config.yaml
d_model: 192
activation: "geglu"
norm_place: "peri"
bias: "none"
init_std_qkv: 0.0238
init_std_o: 0.0238
batch_tokens: 16384
steps: 12110
MLP neurons of a small language model. Each row is named by its layer, matrix (gate and up: input weights) and neuron, and shows model dimensions 48-175. Each number is 128 + 32 x the weight over its row's rms, rounded and kept within 0 to 255. Numbers have three digits each. A neuron's up and down rows have the sign that makes its largest values positive.
Before each neuron's rows, "fires on" lists the tokens most often at its 100 highest values on Wikipedia text that the model never trained on. A number after a token or word is its count.

fires on: "t" 17, "or" 16, "as" 13, "mit" 12, " R" 11, "und" 9
L2.gate490:131156143139120148120135155127163118164139079149128130135149105118171143103158171078104163162174141118119216170125158189153105135118008093134109129175144146154129177164085066127148163140109129131174146082150133109124143160114102163153098163114121088147153155144157068156141135142106146145135161118135095078163115127107137176151138124102093102165072149154064182122081136182125092101172
L2.up490:088135123101112108116111139166140166154095144204191120130114102145135132086149148144127160097199079142137127082133152147097111170161119126126107111145149104050078079088132098102128134147105113156114087153147182100119143117069077069135122128159117110123133122174141092159228114141168064078159158133086107054109190173152117130114158159090105110153171113148168142121169144182153094099148

fires on: "leg" 15, "–2" 13, "–1" 10, "–" 10, "ig" 9, "–0" 8
L8.gate261:109135105145097131129145165119166127149082116144162151179131106155155101150175149209140150157131151181129130157099147092164102176145092121089086101135077114102104178099104160148102104113098099118131155115156145146052113124095112112092174077132089097139173059081128141134140028114162089156070099135119143068153171159137106079095085184144088073116107091091109119109206091103140136136072
L8.up261:128132130080147100157116123128161111114107102081138160093181087175128105125168177160072121130159145146103112147111148120124114101103177107085106071178088104095164123084126128180119127153144112116085133189122117154092129136160079073097150144123112131087116167115101165106124193133138160135090125177141131119150137166202173133090148135144098114087118133152041167080111152116144122124126

fires on: " " 99
L6.gate172:113153091151163126081134144111163171137179188162137078114146165169088145174037134149121138110139191120171099109111203098113208104154115154154161147102104198161145088117080117118104135151101102155142152155137206163101139137097140111157115113151104123158097083153165070181110104140091152100128096156153107125092118079112120090143147138176070101116118125114138192142131182128080141113049
L6.up172:138141122146155154132167105140103100124084088059128150154178151104156161126125166127134172111073127172144088133065119086101148147151156125120148134191135103147098160120110134144098151161174137162180168093162113140090147113110141131142160118150135092185064088103086150183124160190180163094074120079128158143126136114150145103114098096150054098110098104155115134087146127151129112127193

fires on: " 7" 17, " 4" 13, " 8" 10, " 11" 10, ";" 8, " 5" 8
L6.gate270:115192133204131149171171145143122109111160145066111132158122146104126119146112133217106098093110125136146166152126170084106122122101101073190061049117112074123127102119120082178141175144131073105139141105131128123126145218118146053140202121187144107156132116185177156129134156166116149119127092116131153152117078092117129141106106159098079076120112097143079113162207161127118141117175
L6.up270:110123127153140149128168074077141126140171093132119144120118130118176132191056140049156110110107125114135112155102147148149135094116129092175160163103148133123119141136127104095153132114164144119117154164107169152122123105168118133105112138133158114102093082127151090188162072159118162134098145113099101169126074111144133119090136131102088091150118103120176192194182166087116173108169

fires on: "," 73, ")," 11, " as" 9
L5.gate486:101121125120133107144139159093146173153161125123091058113105079109141022121102126143141098174129133080071122104133123189138114078182075119132128146108100149133147051099109113149093070092160123150085118111124126126162136146118165104148157213086162167188138146094206133116132073133139205108139102143152157115101153131123146135162060176120119102161123173101133167089166154133116146133168
L5.up486:116131173089106150152116026088148148105172070161169132113153114109155195167069108091140172111146091142131101133074148114084156177146129133187100161101081181153132158143126173197077140115140101106087145156123106102137130129101107153067130157147094178101191150108154126106087115121097085159114100134162121188154095123109178140162192130122140128106104121129127060120176107132184154090124

fires on: " I" 100
L2.gate11:163120157137098148136140154128096122199147073071099095165159168115140123150118122109109099101147200148141113103079176176136122128130120129100104154106129119098121103176089111086160112141171098132111071161085069133084136122095127174149167130142137144178067158157127169128101123114147133201089107117100112119137107120138155088134196043144142141074133116128169065094127129143105115137111
L2.up11:170142141116093135113148144150137153189117085069108083147122130161189131130128084135077075091136171125161087097066152178159109114075134168101149183147113130129171064174085132074113127139181093113119100170081091137065138145102142175156165105172112144166099167151117137102097126104146115201107103115094136143143093137122147093176215083139118141113134126150086076117100108150141104142143

fires on: " as" 31, "," 16, "est" 15, ")." 10, " —" 9
L5.gate235:173087174163127146138153129139112139093159183133122073155119109142075178126087153187193161126124113135048157151093150114048189109122133128139106156145113113083135094140156110155109097130160072197100108154076105071140159159131166110125083088123091182214150126065180114128119114071060152163150112149115181162137120135123076174108120100153114118081108150079148110148135091169163153138133
L5.up235:129162160152038115089111161137107156101125171162113160146159127101117153166069156116129172101146126127139132095110151124076123116124095164131137113082126116117094095124135129124166100120179053109139124082081153126150127138155108135046082094104146178109168105123142166142112105134069114076076177153057178172188129174164196186126210124105084159086099085208189098138161142089148127165132

fires on: "ro" 19, "tro" 9, "lo" 8, "39" 7, "19" 5, "44" 5
L4.gate54:119145159151129140102096146165109133098215131180171167137088140118056089050117129075153146099180082118116165113123072105117132150161128133155171147101113086166125145146096080122183152172103148129155112161132130114152145146178113101108137117086111114149113129087114135158150118109112124112163138077065099146103161125122134098118086174221133112160079164058097123077083110116137164065085
L4.up54:151143109057117143148089183129063163088177133127171209093102138132100124074170109069126097110138101093152034099086150073126116119148148154165150144132144118195172156115094131106173157094096098119102172142189115153191128157143117136133137091108128100138168119112107204133131122078145166121142151132063137087154131103156078114142120191123108182127105082119168107122096138077128101094089

fires on: " M" 82, "M" 17
L2.gate231:183134108120108106136188138161120127144123107118120120187124139119146129116145126082115133159137115174148144102155181145102123108174191129162072124142117151111161151150117120138087094128124144111153132039150120181130181150107091093141176125139143169159041119148126112162100057174081145157116086154144177108184135121126132097080112097141130129086166140125203141128128066109118111198102
L2.up231:150112111159119132140169153161098129132128118129128132140135127110165119102189158079097100121150130099130137112171175188125103093126193151103101143153121154159128141141110113109113118168133158123136147056135121155111126176112097132095164131122188177136083117183173100178148065177079139155129109149190147093152105140129146050111082071137167113086166154110211129108083087128117113151084

fires on: " " 66, " pre" 13, " 1" 13
L6.gate112:107102107118078170131038166150136090170138099141142121097082174149155135096165137139145147120099172116102113102106167125138107121115137138102150149093110155072090141114129125153078158136128107176126115166127140123083117165172076125111108075184149152182132083168111118073113120156078141141185148115144131145183146159122144149116114160087147099112118108129083130162109120108128121115172
L6.up112:161152115126153172136122136132136067182116117128107111126150145150114143116153122184111175047143126091131098090115102141121124128143182119134072147107135117128112134144152164120120094149137088153130154182158119182089157111251148151133117098127139134151137138123140087096107096098126080143208097142092138135159176115150059174176146097100119111112144144124121178138145161127105124125145

fires on: " " 98
L5.gate104:075161129122120108133098128162147164124113155190152148128034138184181139160117086152125098142131112163128098116095172112131193176166071110162135153116078145060125145096153128174131105125154148116098169119174133135095150111105066177128145083183152121166188113094130092128182068165096111105100153103138115126184147146133089124143125086141098077103129153155127156172079171120085136085158
L5.up104:131174156111132083112090160114068130143112142107086102156064130165176144112124140086129134138072086186099092172114126192096186161143141108083098173120083172185151159153107093159101149166134129086135129137121066184131136132213143118087152097159131072130064084130137135142117185147095142110113104127110089089176131194150150146155122124114151096133121162134102171097171126164095084115094

fires on: "er" 45, "===" 19, "ing" 10, " information" 6, "ia" 5
L2.gate1:121159099178177126134101142109131159177146154108201212109149126094115100119140174103159097084115101084153115111149190120150135168124164094156166127111131109181098110150133141148109159098102100129137095171159098152209134195111145070155156118111054133154128160072182080086141120075124126108171093132095155110089144137121137057086168160120128166073161116154116113130068167184111071136123
L2.up1:093146119129142100113172138139143185171170126114112079086182130104175145192094208104138159150090204140123213151079142133098120166114143129201105113144128106097145140153165084151152165081200094079143129091127108100159138174111121106159061109079127179145084187126098077104141132140201134145111126098141059096072098123180092125098110131150172103149131135119135114145128160156090098124163

fires on: " (" 35, "-" 20, " Ar" 6, "===" 6, " Ro" 5, " (19" 5
L6.gate48:155130119105125141219174085150185071106116125053091147117088119091082102134138073147110115121188054171145131180158056088121160075134118149130152134166162123071106113155120084134169121125089114076142099127104121157156181075104166153088176137120098173139113126179142123092116039145072118107139162141104132155135129106080121119118114178053129084154157123163118172092125176124066085133178
L6.up48:064146136073139134110116135159057149090120112146114079117148117125101108141158124091110064151096151138127119118127085168120115140143196102114129198123118047147140157112112171184126121155125155096110114058173145216127096125094157203144147122090161144141149165165136107135114074134128213124132134023044170109159099181107088105132069128138103081129119120173143111089149135178125108101096

fires on: "ce" 37, "y" 15, "ion" 10, "-" 7, "st" 6, "vi" 5
L2.gate408:107154068171182142132108166159115042100097104181109167201131135142243069053176131090114115103122159139109118091140142121096098070100131076124098181072114163093128137095159120095146136137135169143091090133134113163078126157202164128085150137103131154065126156116102130184098171175173119131123150095063143106117151203109119089155133145186119152144132092146122083131135161148108166151074
L2.up408:131147095127162102100087158160100045135091102140110143148143121141187085128157088077133068093123167200149096121064130180107131073114114154097143143066148130164119130113149087072119113084120110159086104122147151222108134134194157130074078130155139114090175095097074131124158169164148177131080139145121125076077164185132208147138121155136115192153124125130124123118148132146151115176080

fires on: "el" 21, "s" 14, "ical" 12, " R" 11, "al" 8
L6.gate74:101144204130137189153181191140074078122088137137113102158078127128207141111153159185131047131102124143124131101094134173109116141119125129126061147127108050083138090100139107144109107124145157121140127144180116093203071142097117149138130079160136122127105164102136148127091109043159092134105119126113141133168106159096082135157093165167122106182231105184154116157114218096158129140145
L6.up74:114179120169185180126195123168153170155086120128165144132101114121129149116132080126189107126078136063129149143070135122139139110142147139085111162188151158100051157122118135188133122115119137105143136131111180084139094121079125219125074141109165140143081163135095135087073160090097121121096120144141146148170031114126121076122075081097164149148149155119115155091118090077073126109121

fires on: " m" 53, " M" 24, " p" 23
L2.gate429:112178088078123151129145098158146125144113125158098096185104127160170088179137157076172121176126137144134097165114183100161145151156172171133096081163146200152101177140142058154125073145119126104154151123149161149050114108118080114133102105112144156075142162129180227122144148098147098114109125183187113167086169087101130073132125071107151101114158143120108127131143122137121115133115
L2.up429:140165097138107177142153130160112126125117115179119104201101168174152102197131138060149092156104147142157100129111202098144102142159160191120104089145147175150094167160142105156125090121137118076139146083155154157093110101118061117082129130102113155107125160136127166137150162088142094095143111173224087141096134099127136079151177026102150087124121163148094113122196117120159098151102

fires on: " " 100
L5.gate348:136162114106110146204106117081142146114132124113209102099080144124194140179098133104137177127122093109122096067115148096084187141166148133107139177153126106148128131173129180101155074114152129130135105160163115082138173174140115133109146095164125125179117118106147143141165085172102128066134119105089074125144149073110166103088125084055094097164097091167134143121121150179164178123065
L5.up348:175136089121116129199065195133111123091130126158139168161103065137157152192135173142130129146135117141115120152099110133073062144161085120114132114124073144100135115158126127158130139117156079137103170124137116182147117143171170211143101156111103140116139127130102095169181115207080100113091094148095142112179111099109139149131190158143094144160141069087073160155144134156064103105091

fires on: "s" 68, "es" 10, "ations" 10, "ities" 6, "ies" 4
L8.gate394:122091128160093169175136156144136187117163150110141127119126107117136128151108092170101128203211132177120086119106099136160196178199162146128080131083162091033104080125073088084120163131101139123131128130137115106098117131101129141134055108079134212114118116102118140121086143080104181100100111096138139160150176097148122109150150127153115122113096185124123093092098169120147134093209
L8.up394:118105103073139098137137113088150138156115130199072043108156117163086132085159124118115131147186171149082140145152095101093156164143096126137135097062126091112116117142135143145131094107170133120065131113069161098092109175128118107132078110140117124080152183114150092138160121130078142135167107049166128087101181129145067110096108149123083157153142183115151151133205169103094167105136

fires on: "-" 88, "age" 6
L4.gate59:138106108134143134124093171108125091189124126146166131108147133099149106092111092050140119183123127096100155117107051147125152151115142104104179104119134154132105088105080146105141150167144175150150163112194154175094127127118111169097175129104100113129146069131103118168129071177134143070136108177126129141081150142098117192161114145191102114153078127073130086097106181089149099103181
L4.up59:129111078123156100141118184083160163136139143106128085120142141133130095152127178121152166104140149123130104082190150150127136101127079065170130193102123178156130112178148144139130124127162153091089135126117092137101193144145120152079172171033113154127109122182097241151086086104145159085191148120127173078143137117165085143095114153150166086105155110126107144137089171157049160134095

fires on: " German" 21, " American" 12, "n" 9, "ce" 8, " |" 7
L5.gate232:073164158115086142196151079102098126140131126118086157177162112120176088151171131117078065173133166144107115106216145112086118099071151126145117103156084111129157159156076124096107145109148132119086141129121144118159136088124115096105125147127094134119138128079149115102147117112172177194139116099120113206132098173181118084116087126192138063082114136157114112127128079127103111096167
L5.up232:074132122143083129129101170114106103122101238118096143116143107126099135107199144156062155112098113125169151159121125133147125171075073165132095078148145144098095150171134096134057150201135113153135131126097113136141090111146078061059129086123161079126168078084076067151112136129085101157141138131103141175162092082137064083184154099165127136096105126165106085091087152138169142158157

fires on: "el" 33, " record" 11, "cast" 11, " all" 5, "–3" 5, ")" 5
L2.gate330:129100125108103158142132091087119122164143175142117169136139150124084158177150132188157137102123104176114120120138086126139042111168083101092088108136113093105109094124154154158214161072129087056146163115108192128140173132068155091132135109208137149153164119201146112147193140131083130172057194149162095155094116064135129135068081181108153141135111128125143081138135105104149101069150
L2.up330:124082135091143148126136104109108125174130134149117119148157147125077160171128140157122153065144110194109135131133116097179075104139080138144096102151121109107121128146172137184198179073108063054121154091110150144115160104081152076186132087173136162131146160222131102158162148136089161154054209100147079171107100102145135154068095184111160172132148118150146118144131079086139111103170

fires on: " In" 59, " Ma" 26, " Vi" 12
L4.gate134:102171126130092151139167112127155143149159113148149140133078119170203097133109136073114049061088097114115117124142102136090125160110151142154142139168072137136093158099166154169158132177112117123147118089158123121139107149168102135114146108083123140097109081195169121145105156178175113131165144157071153100132098121119111085082080122091102165138115143131115136116180167171131123122182
L4.up134:145155079123177118161111145091145152138090175104178087160102134125041159138037126081193159178142166141118132124139126142116117080123138119156105146101168140149138119133164088152075083136160092157111186150105176145127151092038111117187100069155117168090112152117129114099142178119115108158103143178121136074081050162102095108133104124091167132130140127157162104150099121160116129165104

fires on: " |" 53, "ib" 19, "n" 6, "am" 4, "an" 4
L4.gate396:096128105142178085166156095094136150133112125165160177158141131110106120113123116151072121167118130141116136149099151141131144067085142127173095095138105114103128123142061119122177132077067125108206145161144160158058148158141114106106117103171112130117178136113099132134159174145136177108154187156070097103149066127168162113111110129119133163096128068163100135121171146153175091074129
L4.up396:083090149166143162117072066141149110171136177147097110118124074098164126133099169149068090173090148104116145125124158136151134089127137175137194126091135094111182185162102124163135111134111158093075134179067061133147153086156138114111134139138096163145130106109095098184123121104124154109075182111094107157187073072124105068115128088139110112138090082133178093160154189111182038153120

fires on: " the" 85, "F" 5
L4.gate417:119074215126100118130149158172204167080124137147154153148074101155174137160085163060198099148129078114137128169144154177122145133108142161122189145154133144163175145129104154118150112142144134092175122143123096054177123082090188135095113137108122104122129118140078090131060113142158082149086159130126124115188135142115128147108087144158129079146090164114134126121108151110107107156151
L4.up417:096122176121156167125118156143158099094108115110081114175173156154118156144161161188142109072186169096192158124173118115180134095194108147158129091126194066166114187144149099072047126140103111109183065159131128137131136150151135173098116171103135163126143170136130131136168158191108176151116186123105153145107121156169100138173095111146104125117159132066068097168099120142141122133084

fires on: " and" 74, "-" 12, " including" 10
L4.gate71:074091148131113065149083110166114122143114163092108138048119141111084223090115161138204124150141162121093132083118161114153160186124151157109070140162146128136163185187123086136125160093119161134109106113111199156121154124141150145068082092107109095107188117132129101148133114143091150088171181168111111137092122093112173123079128144106167103124149108041092095116185119137092135067141
L4.up71:119110156119086044147106111036162163166125151126149124111104248188144083161155142110154157167121116085067084128115106160107110138148089157121127153169115166123174090194137127153149153119177140110109169182110108094107146185104117115129135136132103172158154173090112141096122072059143204146151089129128117183138148110130089113122176140118153106067146136098160074125127135108049139132169

fires on: " Record" 15, " second" 14, " first" 12, "H" 12, " Town" 9, "J" 6
L4.gate7:091105158153135144138114101174102126147103163090089167133140092158109098149119122133109110140101127146117138128170114150124086120120112154114101130117140123121159153136139119124134070094082178149163091025086169134145130133113084109125124169166112140151128127181112142141137109141050153038073159119148161130105034176094158124199138117135141173137086048123091148185133112148140167110107
L4.up7:121164128107159105137107124151187114192101096149121176097111101166126141104137091121134106134098111126086160104139088144143067126150110138076116111071147117100142095165113104078136064106127146156160149106136114145130140165124128125108147098166152094135076149137143136152093050129095082093055176100147135174094101176076126129192151160092134164108120057091119137182125141131129161169166

fires on: " c" 74, " C" 26
L5.gate292:094114172050076075119126136127131078095103071142122160156077100129179110107092056110120110140137110151134139130138174155134099153179153156062163121103121115145148108129147133143122162163176091144113117109165102161121091121156118059084134098218120160118075146074146102146121128097089145109134113166114156098147157164130176075187090106137111147137092170203113148130127104124067144189108
L5.up292:118167144082162147133196126114131092116137109077143142111122134202184150131046100137102084081153146121114139112085138173135135136076149147156153131125143130155089097134133124137176127156116126193045134111157117185127089163142158116138141126087064141159074079120191062072118130109127190180119103089133100121058169195114179129104116113139088172154103144209129164076104106120091091166107

fires on: " for" 28, " began" 20, " up" 13, " north" 13, " full" 12, " For" 12
L2.gate241:035135138139116123150132142121156154118077124209113146173166214153108138104106129189139096177108104194127110157126109159067091117172121096142094125091129124155124138122145145109117121155101135124080134191169160115143118106153162162110153142116093059141080127116155144084136093162096123110115127112128107120128173107169162079143138143156175074160048120088131132117070187098098108103166
L2.up241:105102135175143126144076133111177138082149107128196107061130116103105091150126122152096115134117127158128109117205129153151140133183123139160102174165067156148082141161141130123176100196114174046122095149174114110139064141147171168099116125096167091109070157081137062124151147152111165136091123114134126128129120115072167121117128144114170101128077084135153165091122077118136096150117

fires on: "s" 39, "t" 26, "pr" 10, "d" 10, "f" 9
L4.gate168:161117123179167087134107154177133108157116173153149148175109122108090121115124117113101129094107080100126096150105180152124180091211132146125096172162137137082092128120045162144164148059087094142146153139097148152087120122136154161161131130186094199141111096165111110154144107121149099074156097132066148093142163146125104169171140078114115148083171117131123091186113118099087110109123
L4.up168:123087143136090117130120085110137040187140087105138145200151185131143128078123130174201122125132130174146170093105151150068165153139127177141135089100135103145100162118138085121084133136156135158160063122118178178109195131102104109191130122130042124146117135109134153157142118104154159106143118126112134143117061186150105137111127148147168115091166081160099149144112119104075095105104

fires on: " c" 50, " de" 31, " Ch" 7
L5.gate30:118092109162175107182108102148120131142085135156136111182135112168114099199110087105133122155094129102158138139148193083161149110131135176108165121132119123069164158153110162176128153135106136132175102129203172117119096077111126095171064151130122167138100145106123097065138088158119043156112083153142122089153138136110174103121082082120175106151115129115124086108126095013114158111134
L5.up30:148125114102155187150163195169098160191114103086079062131126108178172083100135058122171104126110164097159115092142132175133151121115133095118135110161131112121149191151183104099132167160101175141127127082164134218130149128077097178126109200097123089143120102122143149080155129138111162114147131092131127139083171086112157148194112132118115150158157097168164114103053159071106156134061

fires on: " I" 86, "I" 14
L2.gate121:126132143086134083099152105135093119165123089104122076067128116142151093148128066151163136115157159177064106187119125120110085157142125162143114155142122096108152138178164157043111177156093145098138102150096111096125186140083079182113155142151087123119145101125162099099113093142119140177183087137122090122139121154124101086166209112099170141168120152166095103164178141103093124156085
L2.up121:141115128158069221176084122102106130116118140161139133174174136159135146122127116142092127159133158143183141147108116170076166118161139100091123113110122149099123101120094093131126080125236138140120120126143122197111114148124136107156175071148127148119100131176033156142120138096105089127115192078100140118128098081115115172120145076108109145103134123146175129169059147177134109177129

fires on: " Ma" 70, " Cha" 8
L4.gate312:141127179039108142128134127124161132127126077140139151105174093143130097148121074111135123112073134170091149125175108104112179150121184123097073104167081158119123133081059106124114185116183121096069147102131171152172134102110132137113155139158133117080107152198111124062120138154147091137146133189100117120123064092179136122130114135138167111203099148186086089184183122093054142147138
L4.up312:168134206081097170104198119121178140102131142171152127107130061140143115145083139071178135150123174179103145140122108140091166168144135141102100120143092165129132125085094089138128171112118063152117134124104176089139119113082139163120155144130078171102141122171097083103166146100128078162113117206119057116100088125124110105130085119132100079174125170155098153162164181101081159124098

fires on: "===" 60, " tr" 40
L2.gate40:110143098134113103120176153106102070164100138117130099150147110077085125107076124115096078102132150136126147118117128138157141170103100090126139148111140066132208190114123119090179103127099099075170110098142115158120161125103104137156133099093119117137110160107168189062150103106151069135081065064135128115132074145128178160102129171178087077107128085153226113145092107116091135104153
L2.up40:119174081146135098143199153132124086137106139109129131166107105061066162125073134135120075082147099111142132123121102151206167163100105103111149138108116098122148181109144129087187090112090108098153116095141088125111180128107114118153128061108112123121105146124155164067183138117161070145120092126106118149129121148115189149089105151183107088153118116174226093116108126127086140123160

fires on: "A" 88, "I" 11
L2.gate362:154108157194059144166154147153107155156051078141131050124131107109101112143095138134118126124143178101199097145080162141090105162119081106049131111122133139075135129168069183179140131138183105146116127110111112073107149146114113144093196167124160144178085129131092065163125144071135108157122107140113118102146087114104161106171210139160139108127079061142104086166166115139138100138124
L2.up362:128115142147101139184148149142118194143076092117126067116115095157101136142101111099128092089108165072203104128101135124115143118126089066062124135144127112093133119178091210138132137119176122146098169097145087107054132163127121157113203177153118161144094149138112066192121130084166105182124087112094101070124071120073177140156228092118135141134100075139132125154153104149151129154134

fires on: " Li" 15, " Har" 11, " He" 9, " So" 8, " Da" 7
L6.gate138:170106180121141198171129146166190132106170152140110103138155093123128155108104111137158117150126140184083126133146105074058140125073169138137139138113132146096108103115081164107163125137063109152083100135072093125088179126132095128113196130109137136156115102103165134169096103190191120137109097135081160144168112130124139085118117099172076115180065177116138141108118126102156137194111
L6.up138:167148081103174172142157131114094093146112163116090151143150140146082131159145144101176170143183149104104126079094085141176133121122086139170194158149136115109083128091101142101095130127153154129139146184110179124157102130142061141100114115095160134099130126113141156105143136155082155114148131082049099131072138123109130144172134133121086120112158143179171135114086146145101160166135

fires on: "th" 28, ":" 15, "id" 11, "der" 9, "08" 6
L2.gate365:118106186148175107143175130135138070084136095101117121143166147082226102103117140080193140111135129110134076179120147131107093074102124100100170145085092168131090128114105137166134094144094122107094094122134135135103143140131122098168110134137122089129097107172168152119105245134131185123138175100134140129135080122129136128139119130192129146146138133174146097134155162118110164077078
L2.up365:140136156101151131171174149148186082065115106099105111149175160133187099123112187081170159100132120141146150101106114200136115163097099111089171109097180100123086166096115169120131142089109137063089135138158113086083151100174124101082141156110164110166126169157130119105135148135161086172097157150100141164135061107104160120198154170195110097111097166169127166100125152121100150080096

fires on: "f" 37, " |" 24, "lo" 9, "39" 7, "38" 6
L2.gate344:171189146050105161091075164119179059076162162121152142170143152159141095072115160108137125184086085134140149191103077118149204187126090114154180114133097147111152154145098159151147176083086155103148074172156135139108130149149161173094104157135137133163153155151062128139172108150093152144158146095089128115111139127103144088058122093071102115150118159113130172062110155146113136121115
L2.up344:104194107099084150145119133100147122094136130110162133164143124133166144109173144108115125138124104149134155197142091160141138138137109097158185153148118133190208166097104178115155127122066133111151106094158171145130117197156175139088151118069164103175173125124094101110113119176116133138110105128115145089104155123088148085080091109107104077159108171131163168006118178146105142093144

fires on: " " 100
L4.gate50:110127111148163135105076159192033169128174136165118145109113117059144096146068117170144134127155159102148105130073187117091124160131133092151095187120157116064163137147074147102080147198150150178126107167140177201118132148091080065162099158127136098096133116139074116120124159141079119191192148122128109130110155130162220171165107161116135081103114072092142108081115164166138097118147
L4.up50:059120148159113138102110094105071115151185110176205161071164093155075147143132147152117146213168128133101137157036140116133107150145106144154139111133125123131151114181124100203098102080148152118121190074124096098131170146149124140044114129124172106163179109094118171077102110126137124133094106063125159105108105165108141172142066064133150187131081126108155131132113105107091151138174

fires on: "r" 40, " h" 16, "s" 11, " I" 7, " we" 6, " him" 4
L8.gate97:185074133083120168102050156106128068133167102150141131063077098151121155140140111105140146183157110205107159085152135102082139104114071105108109123039096118076127174170124176069127138139190133075074165102179131111136087164110152147113126140078120119196160117149094135146128098131120174126128129150154077176168146119151181188153123109074143130077157176140080162159101148134113112149156
L8.up97:172141172129149105179142070127119095074096127141132161105138107169234145134136086178089085147079135159126144140186088096096171149163117145141114204085076074106122142144093156134139134132147070137122110103172130184149086146099086118163110115204137147143174112090075105069138138137062200120151154199152103107096133115138143131160131145154142110167149062153119122099074121130152139141104

fires on: " X" 21, " London" 17, " Paris" 14, " which" 12, " York" 7, " Canada" 5
L4.gate103:110072107175113191140097140121131123063138123096129097077209118103061111089099072149177139146167087115120127140099108176149149169119088083122109145124078086117125103187088200134148129225128174119104114126122095121127084113109096129139118154161181133151059118099110148185100134162113176113089138079148162137094147113072099160129173100132110124152097108149059145151132148124131165138132
L4.up103:150170106162152110142081121089163073136181147138159091084158143149113161133117118141120035090137071104098061145083102159108184102110088169079116164094121142121137069110132146179131108108105185144177102170082147129101130105143096143163147083163174161093142109111166158178165119141128187125109153121165159174090085119081113165142100081159078155137110111121134119147162084090107165109106

fires on: " (" 94, " (19" 4
L6.gate281:091119098131150062204110127140141122098123142116150120115155133086101128128163136081092157146108078179176142108131119164126082094072127104099137133139106131109043131180094097122136082149134064206125095209113131120115129171126123180086155192160152087149120088129109140139151143183065164156145165127073151207151128127162173100100122116106121121088066119174121203062135174114103117151127
L6.up281:113104087160186073171177155096134136126074044081107081157179147095180094111154120099088093128136101151077060120096125152124139039085118097112101070079079193125125184115142105159126188196156109103088098170169129169101076121064085161149147144159096153160118180190099136147154126146119163142144149123120155193158147145086107148129154149086148100168112122137126175140131134117137100106127

fires on: "l" 23, "===" 17, " book" 7, "age" 7
L8.gate189:148138101148119123098172187190128107162143166099094139148177077143079099168123108126122176145103098109131127122134104110116084148131097151117130098048154111129128145199037144093148184151100133124119117111153095148087079101114125134237173107115084134122179129144154152160168092184136145154115157101134158140100138147155124185125111090137091162145109075152100065113075184075137150074101
L8.up189:107105096217101119092164117177143110153122129128103099148122144131087111131157164121121110195174089115125112126130086121183148133120113099121138138154105109158171095138084180083174145096136105160100116167100139116038151081125137155158133134119064159071111123063162145141102065164142166113130149123116146112089100099128200104136163094148106081133181090224156153117118109154099155151120

fires on: " " 75, "6" 7, " 4" 6, " 7" 4
L8.gate329:078093125118114123148135122100137125177133203141090143195165130200145138133117089169136070135098141120083115160081180049151106105128124118174125131133096074133131128166150098135157146146196111179089106130140184100085144147187075093105116125186111084094105111124170113180095080139113105093145160172160178092140095129108142124128094179122138050175112116098103114146126154151132169143134
L8.up329:129080125131113115168140145119145158101113128109100157196194136182153142146093129117121098095107135108121139179106170090174127173123124181100140151128108168153092105161201154110129142107082085164105148114124127134131150125171161138104089117112158132191156151132148177122137071104056150114190172116115167146131098173077159158138146160094177152143135099113109139145127186116155174068071

fires on: "-" 100
L5.gate60:133142156122088111140099130176090150125124102184178151092101136115103142165102123174194078098165164123105104073132176132101136122158215104144170127145103150146133163125096150138135173159093163177174130123067116123130139136095146154080162065134146143109124096129141137093124144094055157127115147097048208141113179187075063075189085116106092130151064098128137137111161118175105106104113
L5.up60:173107122107097114130117119156146082103144172133216119117109147086133134104112148151120208215103089133152096128093144185072116123117110141121152110139125164115105099136076125148137159127182130107118113144081090081129171133139109096105166106132193113144083168084094122079093084137097174106047119088123175150122164124130160154117143083138157137077132145111166049194094154158116075120168

fires on: "s" 84, "ed" 14
L5.gate282:156056124112113174201117088121123204137103140152117092156133202159132092110093105111161113158121080095142088129110121092077120111129101178128133099109188160090126125118116082102171124130143089143104163182115155096134073175117105151122141142069084197145127097150145106120080140116210123154091138122169111101127143110080145128138102190124164094130131120142107179091136158109129087131155
L5.up282:148116150109097122126108056134110145117106118077148117100156108145136110153155122158144110098161138149098140176178125058140124145119131135204149099086121142133117134151126182129150166170117126110093160088111127166165093131163069125157186119099128063182126194121182124141145113149116051176150135131145131139179087181124139157087140144122121177115091139195075159132193129105046116123093